Weights of a small transformer language model: untied embeddings.
MLP neurons of a small language model. Each row is named by its layer, matrix (up: input weights) and neuron, and shows model dimensions 0-191. Each number is 500 + 40 x the weight over its row's rms, rounded and kept within 0 to 999. Numbers have three digits each.
Before each neuron's rows, "fires on" lists the tokens most often at its 100 highest values on Wikipedia text that the model never trained on. A number after a token or word is its count.

fires on: " " 29, "\n" 25, " the" 8, "on" 4, " and" 4
L7.up378:481506471477440586553479458585531539521478521504498405388460444513505502476533479492479520459458481384473431526448503460487475518526462509438479590487488504510524461473509527474561515473467533489435467483483430497485557544450514510504502548465545521501463543474517491493446525543500403483503458502521493491531514501537493498509499400545481473643505475518526443471503498445492522556478475525495417545529504506395564468496503525474481510471501514466504470502528496515449541561494472422529469469451423526533538431509535480505490530574485467464502534531502433495533594484544520472

fires on: " which" 41, " that" 21, " and" 11, " more" 6, " a" 5
L7.up446:491464539545583473587486442481513538497486555486515491538504493523478546505399491492517501463500524497619397503426553451447524435480512553479551468478528544547490487496481520537568500578483582515479541491506525493481460513504499579462457496468439499501545495474531516539466588542504541470529493479604509548448468515553479416530521497472441451522489460521568493551488544559490496487481484617492483481452523511496484451478462437550448515512507529484527533488488430491476441510432488400525550492541471496517505490553491516493441534507505491506515414529463493501571524454508443499

fires on: "4" 23, "." 21, "," 8, " find" 7, "7" 6, " so" 5
L4.up675:534492534458569524528494476463484519480596554579488527475461471489517439476515500485529518539567510528556467497550549502540497501502505560546558497433525458486526502545473531493519507513482500511475494484505496455505430469487514585528550586554545535484567594496497478448559464562521577506471395548523449468445355526515527539490426500536480467537474562538448485471501514523485504492460517540538505516484482478467579546531540498471533488446493573503511485497511481524482490387520467483576519495567497497529431574447487492444583526493463525489437500472515477475450493504533456471

fires on: "–" 40, "th" 22, "iet" 9, " London" 7
L4.up659:593503450510496489526494577477521452484457494467590443521470581465429523501546499494550477481508463424466489504564437506455538538478418429431509471490491505481485514489512492458517474485431450524474470478482515505450478491519491521581466533494477510514525449554477476497441556468545460478509411590480463487548444517590526543504474463491439506484495572530507469550460461509514495433482505461487407520552490512477500539489544556600485530528496479462451430454512516454496506508470596504413465483512430543534423507548448506477481532503435481523442508501478469476439495482551487542

fires on: "an" 39, " /" 12, "and" 9, "n" 7, " " 5
L4.up93:466571528482443583447487476503452472495451401481448507463449494522527570452511491499541488583481500517535535473494532536560522462485494551501472512568477457460522476516514449488482561646497558524533508469507486509488493452495490588460511531489543487512502521495595468508526460500472475485524526484514466474527519517481498501549488487453506528511485479450513462483492461527477529544510477519491525505409465511559525524509504484454501449511501544486500545527555451605575447516485435371629474485493538517517519449482481452488476493462527411505512504513415505532561486484599501436

fires on: " s" 36, " from" 22, " length" 8, "st" 7, " or" 7
L2.up678:499451489387559506486490527494541513514542436503512535513406619512507547487524503531529509479475489483482529431544478495448562516490529507477557481574499578518524539485541533517482525428519496558506508458604530419464519507438462470474453552561463516527498505547525534528482503509470495518508488472467488489493550492498468610533543512442586497487459474490525504464508500555405540542485443494466507550428439514515481507517514497575536517519463536481494447448467485507460503438516532522559506502559587506540462487455533506506464658493511515488480548533508466428515502508510532536

fires on: "'" 59, "-" 25, " '" 9, "’" 6
L2.up364:497445441488482484457530536524501519472524556523521526532576519520613496442502452468507476472456397477531507483464438552541473516487485489523503520500545445532476536527561482569543512547525475492456495492473504494531451500507541550458512595446524489517549498526534483476430452476495469566459501440490456476509478515403485549502522468505480506460455473552500538498468488449513513470507506523499413525540484524548502530479430473573428405522496447484459536491504544452541468417560477569496540526609530466453521487479444495583500491414504453501516493485559428499575567537536505464

fires on: " only" 39, " of" 28, " effectively" 5, " " 5, " mainly" 4
L2.up641:506583489495514525488525551519588521527491514395535516450538469490540394477500510473511504488497487436497511536525508493493524482488501508521480420587479555452496542476444500524513466517503503510470577531496486541484475490547457470517529512521540424510513530517474467510548541518639434541505515500520547492545544525492450437499513498482597409476509445533410479510473517473533497435485481473545507478456531446441522581494484473437479488445497535483500561605544541482496436514540574435492474434444460528497526605506469502553489547525468495511576514488553497526467544510489481514

fires on: "'" 47, " s" 11, " length" 9, " even" 6, "We" 5, "ism" 4
L2.up333:516475446445575457498590583511524561513496461547543494478501475514493566457556523499488507472459474492501532436537473539448491538499526463495501524547540571466550543420540542510475519434461505601513516526565514477455491443519509452499469535538472451536472578563526516500490513531447534579475510487449424514475509481470473564526556493467598493455468580492557526506488458509506446505507381455574494523414489449578487483472473545550543516446466523472558485529498549499487484479576583477458471478551499512528462514449532467549509502529493562508481530504498500437486517482515526523

fires on: "2" 53, " but" 9, " ab" 7, " behind" 6
L2.up11:504501471512551531481517493465482508495535508523433457496478427538499588584487499495520528445547502443538463533417517508494455519475447507528449497437522443557576492483535454484477454521479495451516504505545487481495506523550446501582483448476524502491479407439473485472437487433433360516565512508508505530467528519507503418500539505529485383511478439464515461490509509525517530489580497493504532498501527512545523553517512425519579531501487483467505533618523532480490532488495494419502506537560530511542539465475452560454563387508459445521493553456487527543514538532501499484

fires on: " at" 52, " of" 10, " Preceded" 7, " in" 5
L2.up51:488485417453417461467552545548473519552538440510537447482523570490513503448507445476530578444493307510455480447505469546482470574509558454494488522428481449515495471485499458550454481533502550489351516478511488501442484504520475497532503553493523512446544476453469463485478468505500482499493480441452464474516532501500584508520587536459503457550466519558508548545540478444547533509469561492489464502497497488471504498493513503507492479528494478502504509431515492485609541477498589503484555533501544504442510461449455511528415465488541524542502532498514545519459512501535513506

fires on: "-" 50, " that" 12, "erm" 4, " and" 4, "9" 4
L7.up535:490527515529462492569492474428518493482513451497502519496508520590481579528460479466503483551467472494543453539499392480544597397441469475504547538462551545492480518529540487460578489490450494451515477509543499475499510506521460544569423548504498539518596475482492509477478577579503511500513502520529489451507544547594526522494519540490519501499497522540535463519489539602513476467445480588495522476525517507517453496544436479482504539549505539528517476541435493395565508425457468543493518513501537488454490500611486470473501569561495474506512504484413537524533530565512438485

fires on: "'" 93
L2.up615:541551510543535528471554468523471524507546445560508516535527494496516677422523490510500500486493483468435490496448491510488535515474540432455474513520525530474515505487498509454450474448432505499504495497422522529515569440493505532498460508473493407510488441472492543443476495534353472529488396475480487508474400527503523481538451511507479490571476552549495438499528458455474499464465434510575512461449495489447457513428539527516550438467534509561541440562474506497499458528430549540409468500540479475514444523493510505518557528524515449488481530472476512483487511511513447463

fires on: "\n" 24, " one" 23, ")" 8, " born" 7, " known" 5, "s" 4
L7.up750:542495477498498451540548544501468471508538462481538522546491545462516501481508504532493454543506543429464515470489531533481485427524484549448530503500561562518491522505445453505539468489487473433471552434430515498502507520549536492455448409493591520473593515494443535469444374479508504494480508500582489464544480469499519491505549512503436456479477450536498599408483488518492466441487497477488549506550497431502435497457476498430523512549536484530589522521507458525483428495534498468581541450480508470488596463533459480477475507503407555513564509509447447552571509484467550459

fires on: "–" 63, " An" 16, "iet" 8, " Azerbai" 4
L4.up149:530564470511523496518508443509435461516453451514594493568437589408480499478459506508544518503512506484506475514536449462447509492480462487524469480522524481499549555533450511438535471527447488505464491457531528525487517474431494507537443551435500526466565490498452518506500558487485479558501313515465481530452476558557475472497528525540467532480468558490481536568415534503523520456417533506520474568494551448492495524468500519511462470425493480458496508492471540477530478461473583555525515466471419460564433500492493475457557582490434427485527457489492511481452499498536494472

fires on: " of" 50, " " 7, " do" 6, "." 5
L2.up26:480537470404473511468491519521543575540593508536566470421561473491502547514485534460513534511490476425512543499499545497546492506454450491461501471552507484519512518525561491580506443499467509469484570521429508564518472505429522488496503479530498571511488477427469508494540556537579471546448491533503486515503522500468475461491484487521550502464470438515482517550475497530481503501502471442490445482490438440434436476647473495469479506480531519498568504566530547471511499504541536370483507478478578529483439575389451481565519577495442509505531510502519505495487530465483450536

fires on: "4" 35, "7" 16, "1" 10, "5" 9, "3" 8
L7.up626:488519402458567525486489511484512504435503582487569467529543511437554499476485441456439442449515501498447476498500501542506473549502477539511490508508505535501542504528480496554503454511573537490520506585391494470470494486468468537506497596560472482490617583581544490472535496471530494511408480565517515500480457412457570455467506449513544552503468454524484428485512528542501535501485512551528428515490502530479546508509448457492491485424519478443517501527589441508462434441492543451513490502442566505517441450443522458536486565489490459482505504509474459483516519475507510413

fires on: " +" 19, " are" 16, " to" 7, "By" 6, "ve" 5, " Website" 4
L4.up750:481544484475531491452499499501515492513407465499531506520417409468511503495505506497480509512492471493579519521485507544496522514500458538433506534537485426473548480526519562502501527541442522493547508555488446516473462464469444605508576537479564509527491512478570502523539477583464515517514419471514453485421549555616511502587456500578468494430545484472550490433437487536478498508495504556493548486485509481486517535486573539527534424461519490436496569529447521576532433504508492447510511489531551398530514476453461508505502538522504465483493492512540520434463507469611556475

fires on: " first" 38, " by" 14, " free" 7, " of" 7, " last" 5, " only" 4
L2.up153:486539477517558494445490500473488475525540520555539480554541547495534474458502487507487500562501517421457499545561476486458498526381563541521427542542495520511527522475518465484454527459513501545490527559418528434484536497568409477491488485513525424510514492491544485500496524555607384476524551488542535455554460573489470440522500513508530471468484501472449489527533537583489506520515504468489510508459430541466505455589447542508512440432463519482492565493534477488440518489564543435579514464485488498492476465485518505531446618481578462508563481523477497547505469515511561468

fires on: "\n" 19, " " 18, " at" 16, " It" 7, " On" 7, " As" 6
L7.up597:448473490481517534495476439516512571469562507454518447486526480499458456474468488499452536485465469575511624527483495498507539523484447491482544556499532493503492578505449453538564483491386489503498442503520494493478449466492426512482509525506489438486449541476539590525545568489474491514508475549408501495516508518478525579522509503534518523560510455514484512487420486488531471597510453534487442506401446477490484464593512500484503568472509537457503541500442589502512502460474603489516453605486425525472467505552484505515419467492474479510460490488436480453467559493471452519

fires on: " both" 24, "." 19, " such" 5, " many" 4, " several" 4
L2.up322:520548500580459538503538457518486485466498525543481498455513464496493658448466514457484514441498478557479516525410498500497465477531468510491475535534483449502488479596482527514541478510483487462480507507415436527543530494534528643460517535491474430464522461475488537488498528489531529452558438509507514476536478529525494365531445497544545461579484483557414469543497456467501475524469508536495521459542454489519462496423528479504514464497490474506466537486524530489547466560436562560427479461464437489486509605527490511502449475507438493476497486467539507569529541506552487466

fires on: "'" 16, "0" 14, "|---|---|---|---|---|" 10, "’" 7, "\n" 5, " most" 4
L7.up764:546501438471465530416434525524470499480574526536544507471513510513511424453577497494531474492497510478488516502526475566514478536515427421522523566498500519514521539536429462442566537535446465509468499540432499471470445507457524533479505526569502476562542472466479519493495458554517598572451483495508474408556418566529558496479475480529451445455514486528526531531501492459495541564522584517463464465583502483540527447447507466462448535518521503574455516496498437455461545493482445553508535530563566566460470497498470494516488548488516548535544516476466447466404462534467518544

fires on: "," 28, " \"" 24, " but" 13, " the" 11, " left" 10
L4.up344:453555500514480551479512466549453510510484440525533422546513496511535513456493491493513387583475566507461485449457537557596448589506474472466492470441480500456510498515525542551450556567516522523525493527499508462469494543456485526574480435513547463550484504512503514462456590421496522473527515465591501546466514579559520478537559485520508475512503511503510487481487582498550531565521585475458474522468502521568433479481480526552573463519481459433524521525510471469503532530477509398562543506508535526479408558490498484560549508503533493609510499517505518519507439503476507535

fires on: " G" 23, " A" 14, " On" 12, "Sh" 10, " D" 10, " In" 4
L4.up594:472411470547516507568487515501434558474570463491532564542465475485526531524440494470472486577504516523503472514450529555479481481520445462485513460467521470491537511505521606558508484536559429453468456505500588522522557570434536499367488461490455530512514498506387491496478573487519536556426446467502506450532511514482421469459485517446508515466469537450479525525413534502559462490436567498470471470473498540496526537566489476527513568520499526447491462454501508488506468483501524553520509475517477502525417524500443516529470583563579551429513506471531506513465491485444495490

fires on: "'" 56, " for" 11, "-" 8, "’" 4, " by" 4
L7.up79:552504487433480487513495454475464512569522490542519528515479485497478539493496515474552505511462499519488557530488490502515491513487487438510604551526501487454517603510445467595510436510530547487471508468538457494568505479519556519467457520473559434517580472518514489442487451575472525484520482410552521466496487546522450552484533506506446583468522521492554504551514475495531477539499483569479543507487519489531518470407470465414445546486474456536474567535549562491517488494548446483544469448559611451452554486471483443486458501453541492480571493590427500566550571524459475516

fires on: " on" 23, "9" 13, " of" 11, " Car" 8, " for" 4
L7.up695:478427473547438440488515452474572504505508503477511474464528517442519521484582479492484465498484459588551465532515513487461597453482499467500473491493471437517503484506395531475546533548470389514547575534494519549476484453471484540431582520524459503526484504465471507411513589481467507474417521512491471529482475440476589515508477519520486492534513494509522428464406529498493495531489448521538509463457463524494488479541439537475448437552478489401447458420512517508461575515521500434445440545483475419464508542498516497507511537477520454467476467491490467492446506461460563450

fires on: " of" 59, " As" 12, " among" 5, " ‘" 4, " with" 4
L2.up638:482519441423529491482604525591456519541480476498512485497520582496462509482519465484553431426502458504476568500469487512483465512490577539473479487554513560543495558506498512514458449596501493494439508532496469525532455527485487496421523579444533518491499516513473500487465402440523519505508508452472489517547555484437551522532526495568550466491482464522488473536536495457509540418504508494497440537415477545489486486497514447493409468501523462504524534444485502425559524473507459457531553479484505487418562471537514466511484491355456464509449454461496563591537525481486509461

fires on: " her" 20, " [" 17, "." 16, " " 11, " his" 10, " it" 9
L7.up150:536512499507525460492503547531479531498569495543503478581519489439540471495503500511560465471524471382515500508483561552517462522477539429478536586566503487507542497508458476531487469534516491484526526471452513498547534509508471468462452463509494526463485549517421523532587364588536539513458453485491478527512450505433550489542463552545475433542484501479421520499497468422477528532524566507534472526608472544498510496609495474582517485523477439451458575531445519507479477547462518437526492489574469503504475457526555513516493527466512514519531419507463489533464486487431525565

fires on: " and" 87, " his" 6, "," 4
L4.up282:504539461546493513384541421467462496485517475535551490542463533373567474484532506503554549510500515470474474438515500517499430497510559516513477515452520489439522485523498540490521492486504447520536488507502511470489434561462463533512454537513648469476562501512483476372553571456412472488535538499590458548490492490493487455560442489526483531480507499523476447488534526498564553535496497516473537522476517477529578483456508497475492469470549523505520527494474539454528485610463470440538502470482495531440473505470457457547509496429420454502495493509461547545511554525542519565

fires on: " of" 23, " /" 11, " and" 11, " April" 9, "2" 7
L4.up509:435521411486477463532451526484516510448452586549482484471460479377496486500532484517523500512467470444511564552483506581472478528557527462451501477411540441492442501512509507493547510509565559506441454476533538471466537497520470419517508512484527505463498598464543468459405550554580486531493517459522457500463500544465512463524515542498521502393517526437466535459483565493511472525552514490483545503513524515502514485502485526484454468520510440513559511531504510486476546418545485515470480412428529454521580465453530491524511521553498504515420568495515435586538466484533561480

fires on: "1" 33, "3" 10, "'" 7, " appearance" 6, "”" 6, " " 5
L7.up496:489492521476479446444446549483455559569518457530532503520478513527556514538489512511474459455537569504484607560484569456515477550474469473555579487538507523552504459465521565508549593500445526534464490548461465483534449427518486478476479485571582455448445456506535509498529437523507525510475501445469491513469463484494531497446456532484424470455454489463450436517468538456561533490443633521470472525488468532460563511538506488507567519480476541500467559614510473553502504548405487463521496513466464513547496513516548485517460515542449523524472560483550429511516524497490455523

fires on: "." 47, " two" 9
L2.up543:501539510541510535501570468509456553430540498556523465503581442459512528519490477511475482515497459463477490493546489438548505492505502489392549518576482501482525383510537532473518429525479473499517527531398457568497548452510560668518452466461518441477492473453493486478483521508551553535510476529574480523522480478496495428503479507542428564519523553539400453534461465408505503471455482499527578478528490483400456500534494535489460462481591498435499505478526494483525547502462464475432501489456466501487478542488504468538523441519522521524517493494526519467487443504529491500

fires on: "3" 16, "4" 16, "6" 12, "5" 12, "7" 10, "0" 7
L7.up621:505569491552530555529494480565566603534544522529467465467551542491523502537472483500539492495494521504453529493526526462522518474499499446467464457485493497469572452471516436586461516534536492457519547535516469511497540462477453546474463591527564471479557513491467464418493483521503454529455460496553482493515422481505492505503586480628439466530489512515482456472565480451487571501421539548487451568487475488432489504492492518516602508513467463540540490470561493486417527504459567399490539497489505439549481470527501507507470602517555546494557467525465480442506496466463488452

fires on: "\n" 32, "'" 24, ")" 7, " either" 4, " soon" 4
L7.up170:540406410430511507521534549491490502532499498454566531574493550482534522476531505524492555558519499454505532457501498589514445537481533521490471509452514456501508515482518534537422475482582554393405570463518488490515479515515565476474527479456553498519484517503502445532541439504513491501496514387434505485489518520502436397406534515500508456500514402494519571442554457502517543501499501505532495503508501511486535564452480503521472570500476537481495517478555491487537489521578405536526493514528445511585554515525509461534566430507493508520550481509472424545476448467513469492

fires on: " " 26, "-" 15, "5" 12, "4" 12, " |" 7
L4.up263:483472589508514553513529402510526505556479514542527474489552478573469518482525495465467469483459531454510462560430522426521519509567537536464481512459516563493503393461518476458534470554513495526554489418531560519549483472501522507557493475426483493449469452486418565528471541425568469493500566529489472505526538552499518448525495496474478542545498461492483528501551569478531429490475508490488485515528521522573420483566525465510514574526539466533517557554560531485493477546578623491457524488457502442611473503484533454505515454482489514503485462541521529530474446522531440495

fires on: " more" 34, " best" 16, " of" 11
L7.up518:492437511418534464418527557500509628518601494491571500470491511483485415542550519487518455474533519468483558520449573514511519495481416508560503472502498553528467459472472564497514501522485563517476496473460412487478408499482482536431457459565530476505520495461473548490564495551514545513472497467498475517486475449502537495517452468543528506465510472514553497546477553561543528456466514524463460482476432499504528455571468403468497509538461510477499563477531443498462525553465548395543485473488468546541455540540542473503514526387519462494428514454475493475544519484529529461

fires on: " of" 51, " along" 15, " al" 6
L2.up526:474485476552455464528566506501438497508548519387498500419510501471469401443480512459476484508478492476508518491484534464542437463455461573511569543454488524477463529513476533457518504549544531488497506474490491552496465509553504457528469473476488571506525554496487481525502516469587536520509485529576474479493533521489538542452481493513523609483546619458520511511474484312510472497541525491454540497566481502497609507437490484492481528491505465427530509481574497564542562463544501501479526466412458466494567473496486494504529407532535535506490512515503499545515493509516464473

fires on: " and" 47, "4" 11, " is" 9, "2" 8, ".:" 4
L4.up651:431552521522496524493524513521541539520575472529458463488533452481499466450451504504525452429447499478529419498461509525540481502522525432526534475489491471467525441574495541546501537556495533520541503537502546498508579478480461462474505482457478460496518583466536429490471476479448559492488569397506469489449534533470535405449455488517569470411556394450516475463553539486474477516565480487458481479470443547549523494531459530477469470467507581496500565526510556556522525529503505430577492441479520488523501449485471500450580525438507585488481536512513472495539534489546590471

fires on: "1" 39, "'" 15, ";" 7, " " 6, "0" 5, "4" 4
L7.up182:429564462559463582488540523625571492518558602525450472499532556525517465527463470494466479464466486540451501511490511495575508584491539583483532477465554534525538508507434514515432536518513532542429513555436503509551528516481510515479452575490538549498491582436523460501514494460487486485502419501449539465562504533470575481539540452509471496495506478511523463539515497512510491509502486438475470475507477557488519487536512431515440484499532520443549523605552458503556521524534521471511467507477488517523547497526547479496515582452427450483515552509476453479580516541509438412

fires on: " of" 41, " to" 17, "==" 14, " that" 6, " ==" 6, " Votes" 5
L2.up14:457521492490470471506546491505453480506427497514488451481532480453488528472432518480480533506478512523478478486429531436486461492468474513487480420472511480504501519519557502535491441502525537447452506530476457562496571513568476502504506456531508387491519447525500497513449481475482553493553542544516492485485502580525545413473476466572486604485483520485474469537522492497478500538589498511562491450511509495596606539402488487431497524487491462488480586519512543524492548553537514610547549476428437484500576447510486512441481459480541521449498503537497516538514542519545375442

fires on: " " 36, " of" 12, "–" 9, " Azerbai" 8, " U" 8, " to" 5
L4.up307:469506511450507555434595484486493465536468483492516515514469558518491557535511501527613442483460455459554545490527475487440520484477469447511518504536497513492526573642515546488551543546512497553554434539489484472535545544436508500471557527491486497523516466511565529461480476494444477516470468416515512515449525571530474441501482476518530547455487555440453520538470472492484495477437505496535495447523508498559494534520466456508509526559505467481469530468556530507466510494472577618425513516413425505435539534452452476436431550522475448465519491496551547503457493471580511474

fires on: " " 32, "\"" 30, "0" 16
L7.up708:512532491579511536536499429549498509537492504444470482501424516429546442534553480499431503472499503531424510543450524489514570507479467611505617536519560520544492543500436531461499488481425482533515527545481467487461548486465450485465453512468596451443477465513504517481507530587540472459506458525462509542570530503481541520564522538493406469499508495501445549492468484497524434524546531562499433503497436525486492474542519516517479582420471539494508549521495495521446431525437505378534494527512499529504515424538474473518466468523492490504510486516517469430441554434502471493

fires on: " of" 47, " ==" 18, "|---|---|---|---|---|" 10, " however" 5, " Award" 4
L2.up230:433453505563497482498483512495529478491431505418506502447500508491456392512437498519495504478507504508487450403451545567516429538400564483475466593584498506476545540531528537535488522482508538503453474514548449439487535516551457414486484496517515463488511436470471496558436539470546544566529485489548466502509507523495498489483505488552532604487548617464458496472477466467509483560544472496530478469511473464452412504512492499499451508487461494492500476394508569513497546483565535453470520440418513462520501514521456503450604542502523544511533449511522464490536497464516503485

fires on: " her" 30, " a" 11, " she" 11, " his" 11, " it" 8
L4.up596:525465492516585523447545508465410504463506519486465474519443568499549450466428511507504547537505463477511470407509559491481526478524538512516506556481531474575477572527508517560557488489476437541491526513573520484513483461488414481524536519506497560500561554467492546482459595479471570519517339534521471466439430579574454489539458531535519519463483526518414496537516570499525515515524480487493535472509536499529530563511436450512538512510491485469521496503442511515547466437484479533588505441476506492416504511423488453467509532580439506473473488492479486537457500505513477484

fires on: " which" 21, " that" 16, "=" 11, " and" 8, " North" 6
L7.up610:512491533499469518611500507456590527480488544479476459475540537517504571565506489466451415503497516500535391446509501445487534486459552503515497525467494514520516428488515506545463493536483530446499499503477446524489480530526505508566391555503544462507548545483470532539511558456562519443480472593535519554425545507546509491464572485502506550549493495470504427424420460477496567431421473449486482527535495530475477505454518554535484495500549520519501469426466553465578478429546456531491542545481463575496457521474485511457554543514442491498458509471493559530547515491462445555

fires on: " result" 18, " new" 11, " see" 6, "b" 5, " acting" 5, " Mid" 5
L2.up95:515514504578495489475472508464465538536572486449485494530510612524490499489602494535525496523530495496542470494538487480426493465534544447566455646522499538409525546517524519469462566457504508549480534519504476562420481521524478588527459466498522572507493477523537546495514473475450562477522448505519482482437397519450526564505499528520587538537505571470548509447507483511526542484540507549552503473507554556553497558477611529533526478491527501440515453478509477490502577478545486501521509528522530482515531527512508514501549503470443495523475536464438494463530501595487414501

fires on: " |" 26, " had" 25, "-" 7, " were" 4, " have" 4
L4.up30:472559481524500513464524523538499480470476540561462469513497488514438548462492501486466473421433520471557444561473466574542542499523520505467469518456463583533504449483499523504494469482499604536583433496564448483418436437510525528534565501428484480463471524475496499439429556508441510591521528471564455485479556558524541489577471497550516463490520465493490507504493503502432459476529472457507486499506550505547542447478484457515490431508517461517486500518492577479466535538519549431504500471480532427595503520535529548483512501528521510575460589494487515502492403480586554445

fires on: " of" 30, " only" 16, " but" 7, " such" 5
L2.up524:466521474495440573536500531529516541571443497488527485505559449440506442490440510496501494521479438493471497504480520460460432460451507457450522582620496519500472521507464558495563387492520452525487492545433435491508479478519425486471573448548499549508505428504498567510503537497544347512545493500485481477534543446481520505477535482524476486522508510440511424472478530462554473519469463506485577481446579453455502519557491530483424512479458503477514590460490549502519540517552538466473461475407481516507494591500485467494509548510501512471520479474595502481521523481483485472

fires on: " of" 37, " ==" 24, "==" 20, " later" 9, ")===" 5
L2.up106:456510510477505501498550451541485503509439512487462492504448452440499527506418506496500526467478487474468495574538566479539468479536476513473551415501523512461511495570465517533482368512538558498457483450475485514480529526589424492513471462507429408528531429477511550494510511495507512568551543530501500455450557541500545448419496479547514546498504517472454476535492545424497588518554495493420583510539476489459578489450501432489447544515469480475513575543551572551497535514528513463471544465468530492545471426482516556441555499494549461474489526492499513546495575517533443453

fires on: " and" 86, ")" 7
L4.up35:525455483554546532465511449488472507497503499502590523518467495530517491474513498496476505501463489518531458549493492545535429425557515528550492460557525512523462457439460572565485481578497563485527466505538577556569516450515473567580471484514606495546555510468468462415451570469548517464539508510596475436460491513491478490579547538450500490472532507430428530474555499495499551532478519480537540577517423557609516484500483531519457505537505431493507539555474507538560469577506493483555484465507484581541488472528507520439516512464483509484535490486422520541488496487459515540

fires on: " of" 34, " in" 17, " " 14, "–" 5, " co" 5
L7.up561:416497495516495469512530511540486568513458476496491480491434426483557535477592497515498498501494455447503542446530500543483566502482548549564533518471485562483525460503498500543547567440498487464483475503486453467440465478407517501465535517532559490561521543462508555558522483475518522429515538519480464489535391484532526472484462521489493446501517519475570483520479536484453463492498550531517456517464519486429518482623512562583493386474448460402503482515488522498529484523479492413539465562479436503530494583513499447512516553440510471456412522486479510456404473474503499524

fires on: ")" 19, "7" 10, "6" 10, " as" 9, " Preceded" 7, " " 5
L7.up110:472415498542516443540541408451507499546501464464538526506514492509483511534477510531539511490503544509460526520472422519519496487504429471445546519529498533487512403488518550476484447592493504484457469492449501486507504541477541572454432469467462490471612500494495551445485473531485504504546512473542531557561588447514543530511495535459423491440491451551456515484461454463555523491505516521467531548448495571463464542525464478526552609485515597476513526538478521449486462499472423432550516548500461487543523506522509513485484519439483623457516479456505421490452479415512506483

fires on: "2" 38, "m" 13, "acter" 5
L2.up703:435457517504533437488559541499581499393505496598474486518456567475467579505490521476484550432530500458553511485492572457502467472468494479519598450438517498461538461416612460520481438503481545424492517473491479465442497542429545524525476475542466527516494499502488463519485493484479626540475534517483497500483495518495468486490529490533463523470468423470533523498494475546480525490571481431508437517434451466506408554454499486592520562508488486427485487557467520436489581483518495445482542472493562548514510477439473525465515414493461518507500487512518485482528498484503467521

fires on: " +" 44, " can" 10, " /" 8, " September" 7, "2" 5, " will" 5
L4.up97:504514444450525475494545529497462536459463497490406517501454487475508561537537527496499455474515531519530540463499497484497422429558446468523531475504518500477499506483445518502551522489461594526471463561533536602515483421508480551471498493477539524517509593470502473485501466499472477582513533503559457554447538515470593460561468513534551469395543529563460504460549486500465509537532482487447496489501497414457509462508542511501514454445506560519524519439489535452411512460510446490400523517481453477498573558457473512570517537569541488483470441503580508525515573471517556439

fires on: " of" 39, "0" 16, " D" 11, " through" 5
L2.up247:453473525414450505542492521520506497533494492474492505392533478427485453499463519487484507496489498563556495456453569462586469455501480535443539546456494482476488525504522490524526465547500536444462519517472463547528479534429569483473560467510475515521526582524441466502518482540461684502459361517491483489499524492506531503483515449539435573485519486505550451495471465495536512487519502505475449446552496462540436484478482487468433552584529476480494567552499524518560522512506495556440511454410515474472453518517489458480563499505456580507503445494512486465520475460534460510

fires on: "." 35, " both" 20, " own" 17, " number" 4
L2.up262:506497514508519519494513478486515540470555507422520475478492439507508546514495517476516498517484461528491502577518499403554547512455499456461504509568494481522434429492553512463502511533430432481477494518486448601505569499527590610491536511494460449475539473508516494486518474493574602451490428518498528549523467488496499420535531490517475571538464439566435519497571466573502539469461497514530513421435499514469465574494516462543467484466541502508447500445488476486503514547504479578359489456462486540503501524564491464479535543482464532477528574504514502521504463534444418516

fires on: " after" 36, " He" 24, " he" 13, " before" 5
L2.up98:482570525591524509533575535486429412532440530452459534552533531454520496512505502495453507496484502538431514480526512500522477428476578563540433548519488474379534480543427474504494464450498498459499494454450469439505472492473502447431472494472490468488493502611450534507494456466432455541543510508519502505524484517506507487493556492477561504494508432513555459477498513557490472487512504476526601502512500445461541480479482507470532504442501493455412593574513477495508398460462505519556511493452466473495582529479510501546510554513468492474548489544500486593511514463547436427

fires on: " of" 20, "h" 17, "." 12, " both" 10, " million" 8, "'" 6
L2.up423:487565495461436458507530464532484534451413503428552485421542444512512439541504508499500485487484484584506502520454496538496519508500495508467428478530493473445469487571440535538498572479468479480484471430517435543544526496492583507418494452499509484474478519528467516476584492450512507473570442555493514556525512509515491408507484472545472468533483518577518544580505483536478556519441530515640491443492450492526383540541465530530465482516530497470473454595524536524520473509472502534528521464485505493482524519526496468488529613499461569468542485555516508547453560521517474533

fires on: "-" 24, "." 20, "'" 17, ":" 6
L7.up153:471499539488470534522526463512552500485519521525505497499489509503490448555483511492555547481502434504483611482488544490472496532494528491527627564552527479529516507465525454597491452406502541440491549499513495471528452491535468574464573536445509500457525455530490512493467545501528505592565462487477470550510531488524432523468473486489478526580488462539496509438553492481532474465459479506489562530481491469457474523510495432468493558532450456476558575603500534474451505501555555382528461462552545514508543614507463451498517490540604500464534502530523522513510508516563452504